From a checkpoint of a small transformer trained on Wikipedia.
Size: width 512, vocabulary 32000, 64.2M parameters.
Architecture: RMSNorm before each block, rotary positions, no biases in attention or MLP, untied embeddings.
MLP neurons of a small language model. Each row is named by its layer, matrix (gate and up: input weights) and neuron, and shows model dimensions 357-452. Each number is 128 + 24 x the weight over its row's rms, rounded and kept within 0 to 255. A neuron's up and down rows have the sign that makes its largest values positive.
A block is one neuron, or neurons of one layer that tend to fire together. After each block is what it responds to, as a language model described it from the Wikipedia text at the highest values.

L4.gate56 [121 161 138 119  88 129 127 130 136 111 147  88  85 120 111 141 138 139  88 137 144 165 131 101 123  80 135 111 118  95 129 175 111 164  64 117  93 123 136 115 133 130  94 101 138  70 114 103 143 131 132 126 141 135 155 119 130 118 129 142  83 160 115 148 111 138 145 157  92 175 153  93 105 100 115  86 130 122 139 120 145 137 122 133  92 107  99 101 123 136 106 105 111  92 190 107]
L4.up56 [136 114 137 145 139 136 131 141  95  93 124 125  68  76 158 132 140 132 153 109 127 157 120 147 141 120 148 121 153 171 109 120 115 144 106 141 127 133 109 125 111 147  95 118 132  82 110 108 145 115 151 143  94 126  68 108 111 129 108 121 182 148 100 131 115  97 141 108 109 151 148 139  57 100 123 126 124 101 110 117 159 122 185 146 138 127 127 125 137 131 137 124  80 140 106 158]
L4.gate233 [161 120 122 134 110  99 110 140 140 155 124 128 120 152 134 126 146 127  85 123 173 108 108 146 113 160 146 125 116 124 145 139 116 145 118 147 123 131 169 127 162 106 149 106 133 152 163 120 130 115 102 149 136 146 134 109 114  98 130 137 123 138  85  83 109 139 162 104 134 174 110 128 126 119 141 146 115 109 149 106 129  90 108 128  92 110 117 153 130 145 133 103  86 132 125 101]
L4.up233 [104 122 121 117 104 127 124 160 135 142 104 107  85 137 143 130 106 109 120 107 122 149 134 138 130 107 114 137 172 119 128 140  90 102  72 124 130 153 123 155 198 159  96 171  69 142 108 139 157 137  93 169 142  92 143  83 149 141 119  81 124 126 112 137 122 117 173 118 115 163 123 125 106 152 127 143 105 166 128 135 179 119 143 126  82 120 110 158 154 159 109 125 133 120  83 127]
L4.gate306 [119 104 125 141 156 155 107 123 143 151 147 127 132  87 132 165 111 118 130  66 110 132 100 162  89 116 142 122 103 138 143 126 142 110 127 156 130  89 123 124 174 105 144 142 111 163 118 112 126 130 115 138  83  73 158 144 131 128 164 128 119 118 121 121 144 123 114 166 101 114  80 133 168 146 113 159 144 169  88 134  79 108 133 140 124 128 119 158 166 163 145 160 128 133 128 146]
L4.up306 [140 157 115 116  97  88 112 124 103 147 126 126 132 125 142 145 134 130 120 120 173  96 165 134 114 150 148 116 103 142 171 119 146 133 119 109 112 102 134 147  96 104 121 149 130 107 123 104 162 148 138 125 108  81 159 141 115 117 174 145 106 151 150 140 166 126 120 142  93 137 110 152 149 156 120 120 123 143 146 115 123 113 102 159 123 124 140 159  77 148  85 106 133 105 132 106]
L4.gate551 [128 120 102  90 158 134 162 132 112 143 122 166 182 130 147  82 149 142 156 137 124 121 109 129 117 126 112 118 176 112 130 117 136 158 127 129 117 171 151 139  80  99 138 144 152 147  86 118 113 130  97  99 157 141 151 162  69 147 125 142 131 128 129 109 121 140 135 109 125 143 131  94 104 107  97 113 122 136 155 161 124 162 126 140 123  99 131  93 118 116 140 119 127  70 144 162]
L4.up551 [114 122 136 103 105 116 144 124 152 115 147 118 105 132 130 120 160 103 142 123 127 130 107 133 107 122 172 118 165 124 114 118 172 123 124 140 128  91 142 120 137 100 102 127 166 114 101  93  81 162 116 154  97 136 124 135 143 173 153 172 151 117  86 128 161 154 144  73 155 132  82 142  88 112 149 124 101 168 109 146 157 144 150 110 117 119 131 147 125 171 137  81  94 111 161 147]
Responds to: Articles and determiners (the, a, an) beginning a new noun phrase after commas, was, or parentheses, as in "was the son", "a prominent".

L2.gate564 [110 112 121  69 115 121 163 115  94 161 105 122 137 175 153  81 112 134 139 137 156 118 130 110 134 118 114 141 141 143 157 158 124 119 138 115 113 145 143 108 109 127 108  95 131 111 125 121 137 125 130 148 137 117  95 122  93 128 162 139 139 145 123 123 155 162 129 170  96 112 171 124 144 119 140 133 123  91 162 157 142 110 124 134 113 118 101 136 138 135 155 171 153  98 140  74]
L2.up564 [ 96 126 137 112 149 138 143  88 165 140  82 112 116 141  96 132 123 126 165 104 165 121  89 115  93 116  95  98 129 145 114 123 136 137 130 149 106 165 154 134 151 107  81 104 169 116 121 121 142  78 119  87 146 146 114 163  85 128 148 144 138 140  98 147 162 135 158 110 107 144 153  87 162  62 157 110 145 125 147 111 127 103 138 126 139 114 126 146 119 146 142 184 125 109 144  91]
L2.gate852 [151  87 122 104 161 171 120 119 133 165 128 125 147 100 120 134 154 125 121 154  97 124  91 116  98 106 181 116 150 101 107 147 138 106  51 122 100 112 144 116 137 129 113 111 108 159 136 136 179 117 115 142 174 143  99 118  98  43 142 133 137 139  79 116 138 150 116 114 127 134 133  71 106 172 152 144 105  72 123 107 168 118  95 127 131 126  95 148 157 125 157 123 111  94 120 123]
L2.up852 [153  99 151  96 136 181 104 128 158 137 107 128 114  90 119 145 133 130 129 128 104 120 107  98  96  94 159 117 125 102  95 171 131 109  61 101  92 109 154 115 169 125 112 123 109 154 121 150 150 119 125 141 190 129  80 137  81  58 127 102 138 133 114 130 159 142 138 128 137 147 134  87 132 171 149 150 123  96 111 115 108 135 108 107 139 123 115 155 152 120 139 146 117 112 132 112]
Responds to: The first token right after an apostrophe, opening quote, or opening parenthesis, mostly the possessive "s" (Fiat's, film's) and words like to, a, in, des.

L4.gate141 [171 142 126 127 156 142 122 102 145 124 122 141 117  93 153 178 122 161 132 136 123 118 155 160 111 106 105 119 104 107 125 104 122 180 112 113 119 110 105  81 106 121 142 148 108 113 112 133 122 133 122 120 118 156 126 130 145  76 134 124 134 137 152 161 167 123 128 156 157 154 124 132 135 179 138 141 109 127 128  87 145 104 126 151 145 107 144 117 149 122 128 138 172 102 104  96]
L4.up141 [149 133 176 129 166 116 160 127 120  91 159 136  93 148 100 110 129  99 138 140 125 116 124 146 113 156 130 164  80 140 120 111  90 146 123 106 121 129 166 152 178  98 173  90 172 108 131 152 145 121 133 134 134  79  73 134 115 165 141 119 153 102 117 132 135 111 118 178  96 161 103 132 131 139 144 121 132 162 140 110 145 139 145 117 113 147 146 186 176 125  98 102 135 156 120 168]
L4.gate428 [118 136  97 137 119 100 113 160 131 122  94  92  92 136 124 131 104 103 123 138 146 143 127 154 131 100 184 190 135 142 166  86 132 106 147 134 162 124 144 121 137 162 115 107 142 176 186 145 130 128 107 122 133 124 145 145 117  78 165 111  76 133 155 135 141 129 125 109  84 149 128 124 134 118  72 136 147 143 181 112 160 141 103 134 119 125 132 117 122 134 112  85  81 146 172 141]
L4.up428 [118  86 145 117 150 144 128 120 162 162 146  93 109 152  85 116 160 121 145 154 154 152 146 140 162 162  96 173 167 114 129  94 139 123 100 102 174 131 110 119 199 132 108 115 129 126 146 130 135 133 106 108 137 110 157 102 120 108 136 106 144  87 170 127 134 130  95 128 104 105 137  97 154  87 104 134 151 148 163 130 126 140 135 124 124  98 158 130 140 122 115  95 113 149 184  98]
L4.gate600 [138 139 108 154 108  90 141 112 113 145 136 134 166 103 124 111 137 106 141  90 128  81 106 100 149 122 145 150 135  76 146  74 102 175 131 158 157  95  87 141 164 122 156 140 138 115 103 131 177  99  82 115 148 102 161 128 142 143 145 126 130 128 110 166 120 150 116 155 132 122 142 165 140 103 138 159  98 115 120 106 103 105 135 145 104 124 137 187 159 112  72 139 153 126 140 124]
L4.up600 [122 148 190  87 176 104 123 133 108 159 130 128  95 116 103  95 143 137 108 103 153 117 154 119 152 107 114 127 121 152 120  99 124 110  68 165 117 158 136 134  82 124 105 125 118 130 113 148 121 110 111 115 155 166 108 141 135 113 146 110 111 145  94 153  89  78 153 116  94 172  92 131 149 137 129 130 163 148 153 108 136 153 139 142 167  80 125 117 131 130 113 123 100 128 116  92]
L4.gate942 [130 141 156 124 106 122 115 109 130 111 148 139 101  84  95 136 121 154 124 160 170 132 144 142 118 159 110 148 128 138 109 115 104 145 110 111 132 112  92 132 142 170 125 102 128 146 102 145 152 127 130 144 138 151  83 115 143 102 155  83 139 118 133 116  96 135 105 129 117 135 114 128 149 121 110 136 106 161 157 103 160 136 176 124  75 160 136 153 148 110 151 137 129 143 156  97]
L4.up942 [124  97 114  98 116 109 131 129 111 166 126 155  97  68 124 142 123 127 144 135 169 139 161 110 102 114 129 155  72 133 140 124 112 153 138 134 136 116 115 203 136 158 152  93 109 108  49 138 126 106 129 135 152 128 147 112 153 124 175 142 134 137  89 142 136 147  94 124 186 151 139 125 136 125  95 155 147 148 130 126 185 175 139 139 131 134 119 121 138 169 104 135 124 111 139 157]
Responds to: Chiefly the t in don't/doesn't/needn't contractions, often in quotes or song titles; also infinitival to (likely to, begun to), not, 's, 've.

L5.gate134 [135  90 118  69 164 144 115 127 211 154  98 127 118 146  82 114 131 163 127 119 125 142  92  87 136 110 133 127  88 109 134 140 110 133 104 134 125 148 171 165 119 141 109 151 160 134 131 187 150 119 124 189 138 166 129  97 136 128 125  77 118 139 106 120 106  79 125 129 124 124  90 107 146 115 143  93 108 150 118 183 141 111  99 157 115  89 187 141 103 124 129 139 137 106 105 112]
L5.up134 [114 137 165  46 109 111 136 116 157  93 156  71  83 109 109 139 140 127 154 115 106 121 108 110  93 120 119 109 116 141 128 161  97 111 151  87 144 130 167 108 102 111 118 119 146 133 125 142 133 133 149 136 141 131  86 139 116 149 149 140 144 109 150 147 130 158  93 109 113 109 122 134 160 135 115 126  57 122 160 148 119 120 126 128 101 122 124 132 157 149 124 110 162 156  70 100]
L5.gate279 [133 138  98 158 114  97 122  99 150  87 158 111 158  95 129 214 149 140 113 146 149 107 137 149 136 100 176 123 119 128 100 115 144 155 127 180 126  73 104 135 119 100 137 113 114 139 136 128 140 151 119 127 143 138 146  85 173 105 121 156 128 125 110  95 142 161 125 120 120 160 173 148 134 160 178 171  78 116 145 141 121 123 158 134 140  90 165 116 148 173 131  93 107 102 121 128]
L5.up279 [144 106 142 115 108 195 165 105 119 106 153  96  96 112 136 126 138 128  78 129 148 134 136 106 143 115 154  96 135 127  87 146 135 200 128 142 135 107 129 143 122 128 130  95 125 125  97 123 133 148 147 152 127 156 116  53 153 124 126  97 134 117 109 111 131 133 128 166 137 133 136 151 125  94 151 142  68 132 115 117 105 117 159 108 102 107 123 118 166 135 111 102 129  74  76 108]
L5.gate339 [176  93 123 186 121 117 156 115 151  72 166 104 102  93 101 173 112 124 149 131 159 112 157 119 115 117  70 131  84 168 115 133 118 165  86 121 123 148 131 142 116 135 116  90 149 149 167 137 166 148 128 102 155 152 120 134 136 113 111 116 145 147 106 129 126 142 135 124 135 137 117 108 127 142 139 126 113 125 180 133  90 134 104 128 154 168 120 138 126 133 121 156 149 136 109 119]
L5.up339 [ 93 121  94 120 125 116 105 101 136 109 109 124 134 104 146 147 102 134 115 105 135 164 155 124 170 115  76 126 100 138 101 152 130 119 129 154 102 131 176 153  81 132 130  99 115 190 161 138 100 164 149 107 152 131 156 165 119  86 139 133 118 130 111 133 116 132  97 174 122 136 102  94  82 155 154 107 103 130 128 119  90 121 100 117 136  98 124 124 103 133 145 148 144  85 101 106]
L5.gate377 [173  96 141 143 179 118 126 142 123  81  95 103  93 115 116 148 131 141 120 158 138 106 125 125 147 110  79 133 108 156 140  84 128 106  81 115 111 129 129 145  97  76 134 107 105 146 164 156 151 125 198 154 159 110 127 129 101  96 149  96 138 102 125 150 127 111 123 138 119 111 133 152 121 136 148 119 138 121 140 121  88  86 141 116  87 148 141 132 142 114 154 151 165  90 131 148]
L5.up377 [154 101 103 121 139 111 140 122 144 109 100 116 142 102 157 152 111 163 139 142 114 127 112 144 119 131 144 177 128 109 103 148 143 119 114 162 146 127 110 135  94  99 106  92 119 111 161 119 161 157 115 118 117  74 132  99 131 110 129 121  78 155  80 141 135 155 124 146 122 120 132 142 139 136 112 135 136 126 106 137  97 118 102  76 120 106  87 142 130 123 137 113 135  94 158 113]
L5.gate380 [133 151 138 141 160 103 140 128 121  83 156 142 103 122 124 132 128 138 142 160 140 123  83 125 125 123 138 150  98  96 144 115  84 186 157 119 141 110  90 144 175 117 140  97 152 154  94 159 110  97 127 151 149 106 103 130 149 123 133 104  80 145 124 131 153 128 102 166  67 125 134 127 164 144 132 135 148  92 128 120 147  89 134  99 132 147 148 146 121 139 135 153 150 143 114 167]
L5.up380 [175 153 110 113 158 138 128 130  97 107 113 140 164 121 147 151  50 128 152 122 147 113  92 127 105 136 123 126 103 114 159 164 111 140 126 133 143 113 142  99 148 132 189 101 115 137 111 106 149 111 118 105 151 119 144 109  93 110 138 131 138 156 108 152 119 137 142 157 118 152 134 127 106 113 138 145 111 134 163 106 141 112 141 109 145 123 174 138 110  93 144 172 139 130 110 118]
L5.gate721 [103  97 122 108 137 124 151 106 128 120 134 124  83 161 145 116 110 142  51 120 138 179 125 111 152 103 133 148 125 151 113 118 121 142  87 153 156 120 107 100 167 111 122  84 138 135 145 135 129 112 157 161  99 121  99  71 136 149 135 128 106 155 135 161 119 117 118 158 115 119 127 122 139 166 137 138 126  88 136 148 123 124 165 145 105 134 120 116 155 120 108 147 148  98 106  87]
L5.up721 [164 104 120 121 120 170 118 108 139 126 132 138 117  98 152 141 129 124 116 152 126 152 136 136 148  79 127 121 120 131 120 150 106 137 110 165 134 134 129 115 127 110 148 128 123 136 131 157 147 159 136 135  97 136 133  98 158 105 135 149 119 160 107 137  96  94 121 137 143 135 163 107 100 170 127 136 120  93 151 124 141 105 165 184 145  95 161 145 123 146 156 131 157 107 125 161]
L5.gate735 [144 111 110 144 123 116 152  95 133 124 147 114 123 151 136 117 160 123 153 129 119  85  98 100 150 157 112 125  94 145 145 128 133 135 110 136 138 116  94 122 188 123 104 111 100 146 110 128 135 129 107 155 175 150 152 124 136 153 140 144 119 182 109  96 149 142 115  79 122 102 123 119 110 179 114 120 134 144 121 137 149 108 147 155  94 129  86 160 128 148 153 142 128 127 144 135]
L5.up735 [144 129  87 144 113 138 151 107 124 123 142 118 138 104 117 123 111 157 124 106 154 139 109 198 144 131 165  89 109 130 129 152 111 126 133 160 108 173 137 100 142 128 138 102 121 103 106 149 171 184 124 136 103 117 130 119 129  84 123 143 170 121 134 118 128 117 121 141  92 142 140 148 112 119  94 124 123  97 183 153  63 128  65 140 124  86 169 127 148 133  97 163 128 175 140 143]
L5.gate882 [117 111 128 145 137 111 134  97 136 115 147 155 109 121 118 111  81 138 164 142 164 101 138  99 167 132 117 134 139 114 180 109 115 111 130 134 162 166 121 134 143 152 143 120 137 111 106 143 136 123 140 138  93 118 195 131 132 157 121 105 125 155 154 140 156 154 118 137 178 166 180 118 128 140 198 134 143 128 110 140 112 144 125 141  94  97 122  87 111 154 133  88 139 156 143 142]
L5.up882 [145 149 112 112 145  98  95 125  79 156 142 106  92 149 130 145 106 151 113 120 140 119 126 148 112 125 174 157 118 131 106 125 150 162 143 113 131 164 156 124  88 117 123 149 141  96 121 144 106 157 128 142 139 135 110 131 111  76 156 104 154 141 137 135 109 171 181 139 122 120 131 120 119 148 120  71  74 138 163 141 107 166 111 134 162 116 116 129  94 120 140 106 126 131 101 113]
Responds to: Determiners and ranking adjectives opening a predicate noun phrase after was, is or became, such as the only, the first, the dominant.

L5.gate25 [129 143 134 151 172 116 162  97 179 195  86 158  81 115 117 141 139 164 103 123 134 152 121 131 154 134 133 148 127 141  73 128 141 106 129 109 151 115 100 140 149 146 103  92  93 102 149 123 141  80  83 145 109 106  91 144 136 124 131  85 135 123 146 112 120 116 147 178 148 121 129 132 146 107 142 166 124 127 123 116  86 162 149 161 107  87  83 115 160 130 136 126 150 161 189 105]
L5.up25 [165 129  66 122  98  93 154 138 122 147  91 179 133  89 121 134 151 129 111  91 136 108 151 123 134 102 115  90 146 126 113 102 126 155 120 196 139 110 126 143 114 186 123 108 140 116 177 186 142 101 116 110 127 122 110 173 142 129 136 128 133 139 146 142 131 141 136 120 122 143 111 104 143  96 110 142 183 141 139  94 105 125 113 104  77 101 143 117 149  90  95 109  88 138 144  69]
L5.gate117 [132 177  86 113 109 157 124 106 119 155 135 119 123 118 119 124 102 103 149 106 164 111 119  94 123 135 106 121  74 133 181 116 150 137 125 115 118 114  82  92 148 136 128 124 126 173 124 106 117 129 143 110 128 161 159 130 106 102 149 141 120 138 109 130 111 148  92 145 107  87  79 102 146  92  86 178 106 142 147 148 133 141 111 151 116 130 153 145 179 168 139 135 173 157 134 132]
L5.up117 [125 140 146 123 122 142 125 119 139 130 149 122 144 120 131 136  87 137 144 116 105 132 132 179 122 103 141 112 124  58 165 133 124 128 145 144 131 125 121 162 190 149 118 161 130 124 119 119 126  96 112 105 164 179 120 158 130 115 143 180  76 110 106 150  81 140  93  90 134 165 115 132 140 146 148 142 100  98 120 166 137 152 180 129 133 177 170 142 157 146 115 109 133 126 175 147]
L5.gate369 [125 122 113 100 173 138 144 150 148 143 102 161 128 126 115  99 149 141 153 127 107 116 151 156 153 112 139  97 125 101 125 117 141  79 136 138 135 137 133 152 117 107 140 116 115 105 125 124  95 108 125 119 127 145 121 154 156 118 140 157 119 149  95 158 131  96 159 152 150  98 113 108 140 118  69 131 121 143 145 149 126 125 130 138 121 119 126 141 115 118  79 108 172 182 165 131]
L5.up369 [ 84 166 110 117 117  95 158  98 151 144  99 181  87 103  92 149 128 164 164  82  68 150 104 171 115 101  72 121 132 124 118 117 162 131 112 109 147 142 118 160 119 105 155 119 136 109 123 109  69 115 155 153 132  68  96 173 127 125 114 151 135 134 118 172 131 118 132  83 105 130 134 145 155 115 100 121 105  99 120 151 125 125 116 148 108 142 140 136 111 102 135 123 139 165 124 134]
L5.gate394 [ 94 122 135 129 122 142 127 132 143  70  86 118  82 128 121 146 103  95 153 157 148 151 135 131 141 111 157 113 133 165 148 142 138 129 139  94  88  97  86 129 120 153 139 166 105  96 116  99 153 143 140 118 163 170  99 110 125 139 122 149 123 124 142 100  93 105 153  96 152 144  76 107 112 123 152 118  81 119 169 110 159 113 130 133 143 116 128 153 127 113 123 100 179 117 106 124]
L5.up394 [146 138 119 102 158 138 146 118 169 128 104 118 136 101 124 149 190 142  97 106 159 152 131 132  91 135 153 128  97 128  68 156  91 148 149 132 128  72  76 104 159 161  60 165 125 167 126 123 121 146  89 128 158 119 110 160 148 118 180 168 111 130 143 123 127  77 130 147 147 109 115 130 152 125 118 131 109 133 140 155 129 139 150 117 119 118 154 131 120 139 119 118 122 144 105 125]
L5.gate499 [108 150 154 109 169 134 127 144 169 176  82 189 144 101 119 110  98 157 135 120 110 116 132 133 175 170  99 180 151 104 111 162 150 119 123 129 134 142 133  97 156 137 107  90  97 114 130 114  96  92  90 138 129 122 150 166 177 129 149 151 105 137 138  98  89 121 109 136 150 118 119  93 165 144 133  93 107 123 123 160 137  97 132  93 142 107 181 118 135 127 103 119 130 162 105 154]
L5.up499 [106 129 115  79 167 160 125 163 123 130 131 117 133 111 117 154 149 189 130 143 114 103 145 120 152 155 141 108 112 128 120 124 117 125 115 133 137 163 106 105 150 140 118  78 120 134  86 157 116  82  76 148 153 109 135 132 149  92  96 107 182 127 160 108 103 183  99 113 105 114 186 122 162  80 109 145 117 145 154 152 108 161 136 125  96 132  99 115 124 135  77 119  94 144 105 111]
L5.gate605 [148 131 140 164 141 155 126 140 147  78  90 140 189 103 129 110 115 128 114 127 166 125 127  95 122 120 126 106  82  97 120 129 141 144  94 115 141  80 127 163 160 141 122 121 117 132 128 121 146  97 138 123 204 124  93 134 137  91 129 114 201 115  98 132  85 156  99 132 135 134  98 152 106 129 163 126 127 148 142 109 128 131 139 188 135 153 173 132 155 137 126 143  94 124 138 125]
L5.up605 [133 178 159 129 126 178 172 125 120 123 137 137 124 142 154 142 136 115 112 129 147 169 130 136 120 161  81 133 121  97 151 155 140 150 123 104  83 106 130 115 144 115 179 155 123 135  69  96 140 132 121 126 151 151 103 121 123  93 165 110 160 136 120 155 106  82  91 141  83  85 116 133 108 143 103  73 175 109 134 145 130 124 106 104  94 167 129  92 123 109  77 137 135 127 101 113]
L5.gate786 [168 132 105 102 144 106 136  97 141 137 101 145  83  76 124 136 133 193 136 141 111 182 148 116 154 150 107 143 108 156 127 154 132  96 150 146 190 120 124 119 200 114 153 146 146 101 140  90  85 108 131 151 126 175  92 147 136 124 108 140 123 126 129 136 105  91 172 111 162  98 170 116 135 143 136 134  74 140 171 138 114 126 133 123 128  95 120 110 138 126 108 110 104 112 133 177]
L5.up786 [123 138 112 137 110 113 147 112 152 142 115 151 191  72 141 102 146 148 130 129 124 169 156  96 168 110 150 113 102 123 110 133 128 105  89 130 158 109 157 105 102 143 158 129 141 116 103 147 112 120 134 111 147 125 123 103 113 120 122 105 178 115 119 119 145 114  92 142 119 116 126 177 143 128 129 154  81 124 159 126 128 117 176 158 112 150 172 104 133 135 129 123 106  97 139 107]
L5.gate889 [147 104 133 147 145 114 114 111 104 144 129 147  74 127 141 163 104 128 125 140 147 144 147 123 128 101 138 133  93 115 168 131 106 122 100  93 149 183 103 127 110 137 147 157 108 117 124 144 122 112 127 106 121 120 134 106 121 115 141 138 126 143 139 115  68 108 139 126 122 125 106 118 127 150 119 120 136 128 153 124 103 131 132 129 158  96 145  93 157  64 163 114 120 119 125 125]
L5.up889 [130 138  81 121 154 137 137 142 193 127  84 124 134 124 132 148 108 112 158 101 146 105 147 139 111  74 139 119 120 140 110 129 135 110 137 126 105 180 147 132 151 112 147 142 123 142 122 107  75 111  87 139 158 103 113 112 107 119  77 125 123 135 133 118  97 168 146  95 126 131  91 127 153  91 143 132 131 161 111 122 134  97 108 148 148 135 162  85 123 133 152 137 113 124 111 155]
Responds to: Apostrophes in contractions and possessives, especially "it's" (both the ' and the s), plus colons after list or table labels (Phylum:, starring:) and The opening titles.